MLP neurons of a small language model. Each row is named by its layer, matrix (down: output weights) and neuron, and shows model dimensions 16-111. Each number is 128 + 32 x the weight over its row's rms, rounded and kept within 0 to 255. Numbers have three digits each. A neuron's up and down rows have the sign that makes its largest values positive.
A block is one neuron, or neurons of one layer that tend to fire together. After each block is what it responds to, as a language model described it from the Wikipedia text at the highest values.

L3.down9:107142119113173126088133116100199121120133112095171114168158188055135148105095135143171111156168130114150166105098121130079089126140190153123101158184102174167097144143116163120085121151175082108107123089122145149088101126121150149161141128109189143144136174056161160141104114072120150132
L3.down39:097099108130171097115127168098155088100110155109127140176097086169128111143099155109106132107139131104133172188151102168135197122183132144104171144132128097115162171094116089150124141117135118067144162131113128095205136101185136167117115145108077162160139181153163190093069120163143120142
L3.down210:171173143110130173126131125098112105144095148198139160139133107076107164150130169099167132147173113155100135155174060126142121124123138105135150092117130104088192120112127155194117120116168086136182116196117153071108110129167079191154073126110154167160138129104155217139084081140216133120
L3.down248:124122170147137131077131178143120189123162136112109110179125144129095091138096113118120138082147186090052177121129118094180112141173136133130140126091094120114103099129119066110128180145115192145098090135134137162149065104099042158126139088142122108096154106123160149114138061100117076159
L3.down310:084143161164138172123108131139143137128179121110145125138150133091131140167124101154185118129135140119114177211211103169119130099148158097112132072160174112166094091155124130142092099107117122045136131123076136138128115140184114160092096090130108070175180134086136179099184072155152099136
L3.down355:082110121084172136186152170131110124127146140140091155190119155148136172121127155072143086102178107173099097132181111123128120131086072139148185134151170163102135128097076091088148134196095046148182164136104136107140069170186136174119120151144094119144135147079159167134162159132116136085
L3.down361:135104133138144130117156079078184076079123140096150137055163110144097112111138139149122121059156080089190110160129091189123127114159159198151120124111176138163185146124161169129110179134135146095171178114122139087094097160142160131116140138139140114156165138187083153142162138132138146141
L3.down372:122111113147156128137058135138109166200132107129103185145125122153106104173188125115176120140166142111156176092112133144128121102135131078081176095083107125135115139157130089091138145084076153096106135145120144125149123113082124147151163115143138106139128056153155118102107147090170102087
L3.down413:201098137101126108168088125067124095119140140150140160138121210133123148123076110117144162082117067083077115099089162159178104161123147125172128099096098064139167100136097091140151143176072067138170178174110147128133160174171060184162155134125130090075134160121140147155118091091111126148
L3.down540:142171117093146123176129107099085175117118117163120139057153152125081156183149159107167148157126117123132118180141086118155104136150128124108147070145123124105095132099110104101157144138119109140137083145091172080122123154146081176118128136151107055116162111092068181164043149083140106129
L3.down608:148077142102188152143091098132114130145126140164218157098158158106110135221129181098135142145109094084075134108173088094142112150149114111127069083135164118150164139069090138118157142142127146160140140154112116154093161172161127149112134107168129108151138153117153181147102094139157154142
L3.down784:065158137102130115161106095113096152143115125152135167110154172108096136130133203105158125160137165048121161133119102147104145103135136139119136153104106150094101087106123086097216153087115106200114127176116154117166114169168114140116109121167095126130115093091100145141081174168169180117
L3.down1103:135139188077152134075097125162096106108179120188112175138084126145182113123137135093126125115187101104187104091114093119162132102193169182183111170112148156079123185117136151070102099117106086133119144096131130110139159176191096171099141155145144105138142127114097100145129102152123199125
L3.down1199:108140114134132138132108069109131127129107214081145096128102133147165093122142124141132166186092134111096120137136136228098110089156119157062126086108073119120103100129125134134168161112122200125160096100129125118082107100160098138143115086129135084071176126146158123078114111144137063117
L3.down1250:146156136118194160128204091107098116100128150107106091155159140127137135191137118124161128088139102135126107114103107174156133134139141142145167114131128132140127090150040217169110066152152143108141160140113154149147063137130077145107194099122139138092232101184124149134139187163093149173
L3.down1279:094112137127134127157150061125111174107099135163131135097149173124130089196136155086191108169083120117111168128182123099129193132125104138194134104132095103127095132112124170131126101103105127071114137127110151165156124108121098126090153134111051130102153143114114152096077171184142159109
Responds to: Completing place names and years. Final token of a multi-token place name or year, such as Wales in New South Wales, York in New York, and 53 in 1953, often after "in".

L5.down89:168137117161158165198135103105114157169081177107137125096132148144136077135125154131177151137166163120134162132119160141175064103112149214113193088075115187120106159130122138104116159103072115126137078170115079142110129137104149115063122117105154091107135150147115122152155178173135108138
L5.down448:172132142109164107159167137049148082150033133071152123134124114119126107174140178137166124168139111125104160115065103069116127129141127141182161112085170147161109108071125163087117081092146094140155099140102130120113073179127148127075133179141104174082129108121041159166130130132136079167
L5.down612:129138127169132096136153159122222155146069117095090139145132162135103125158134113143189165171171156084100137190086072093136145151126187125074149126176066143160138146072151144144174110132115087129112113184114100132171148168120203165040129112166120124149163058097132171121164145133094098136
L5.down1079:130083100140094120165088146115070117080111148093172081127105098103176167106182146137100142173136154119142149130112104142139144084075114169090129154128168111131136177107092083052144131141159079117166134115099091098130122120133123112165135113131144153136105146124177173119122191168134209173
Responds to: Place and institution names. Final tokens of place, university and institution names after "in/at/from", e.g. Tokyo, Madison, Brown University; also commas in dates like June 3, 1931.

L4.down618:152156141088179095138096090178137074088082153159059185156134100064097137153157097129101147140138116097156099203083128097153127076090172123095208147091182117129133121134083101118149107093124069136152153142148114133102126088115126156125115171108150125116084156074104118113125180084144120130
Responds to: Name and year completions. Final piece of a split year or multi-word name, such as the 07 in 2007, City in New York City, or ia in Malaysia.

L4.down327:141098128153118129154065123139126125153168126182081164130127088094147082109113167089144102182093085131165150126079142105154089169114114076143164135130145179172110179149153161148138104130028124088124132142114199167142156138113122173089119137138108132170142219175161086094132149103150167140
Responds to: Possessive pronouns and word starts. Possessive its or his, or the first piece of a verb, after an organization or person acts on its own name, assets or career (changed its, re-branded); also first letters of paragraphs or headings.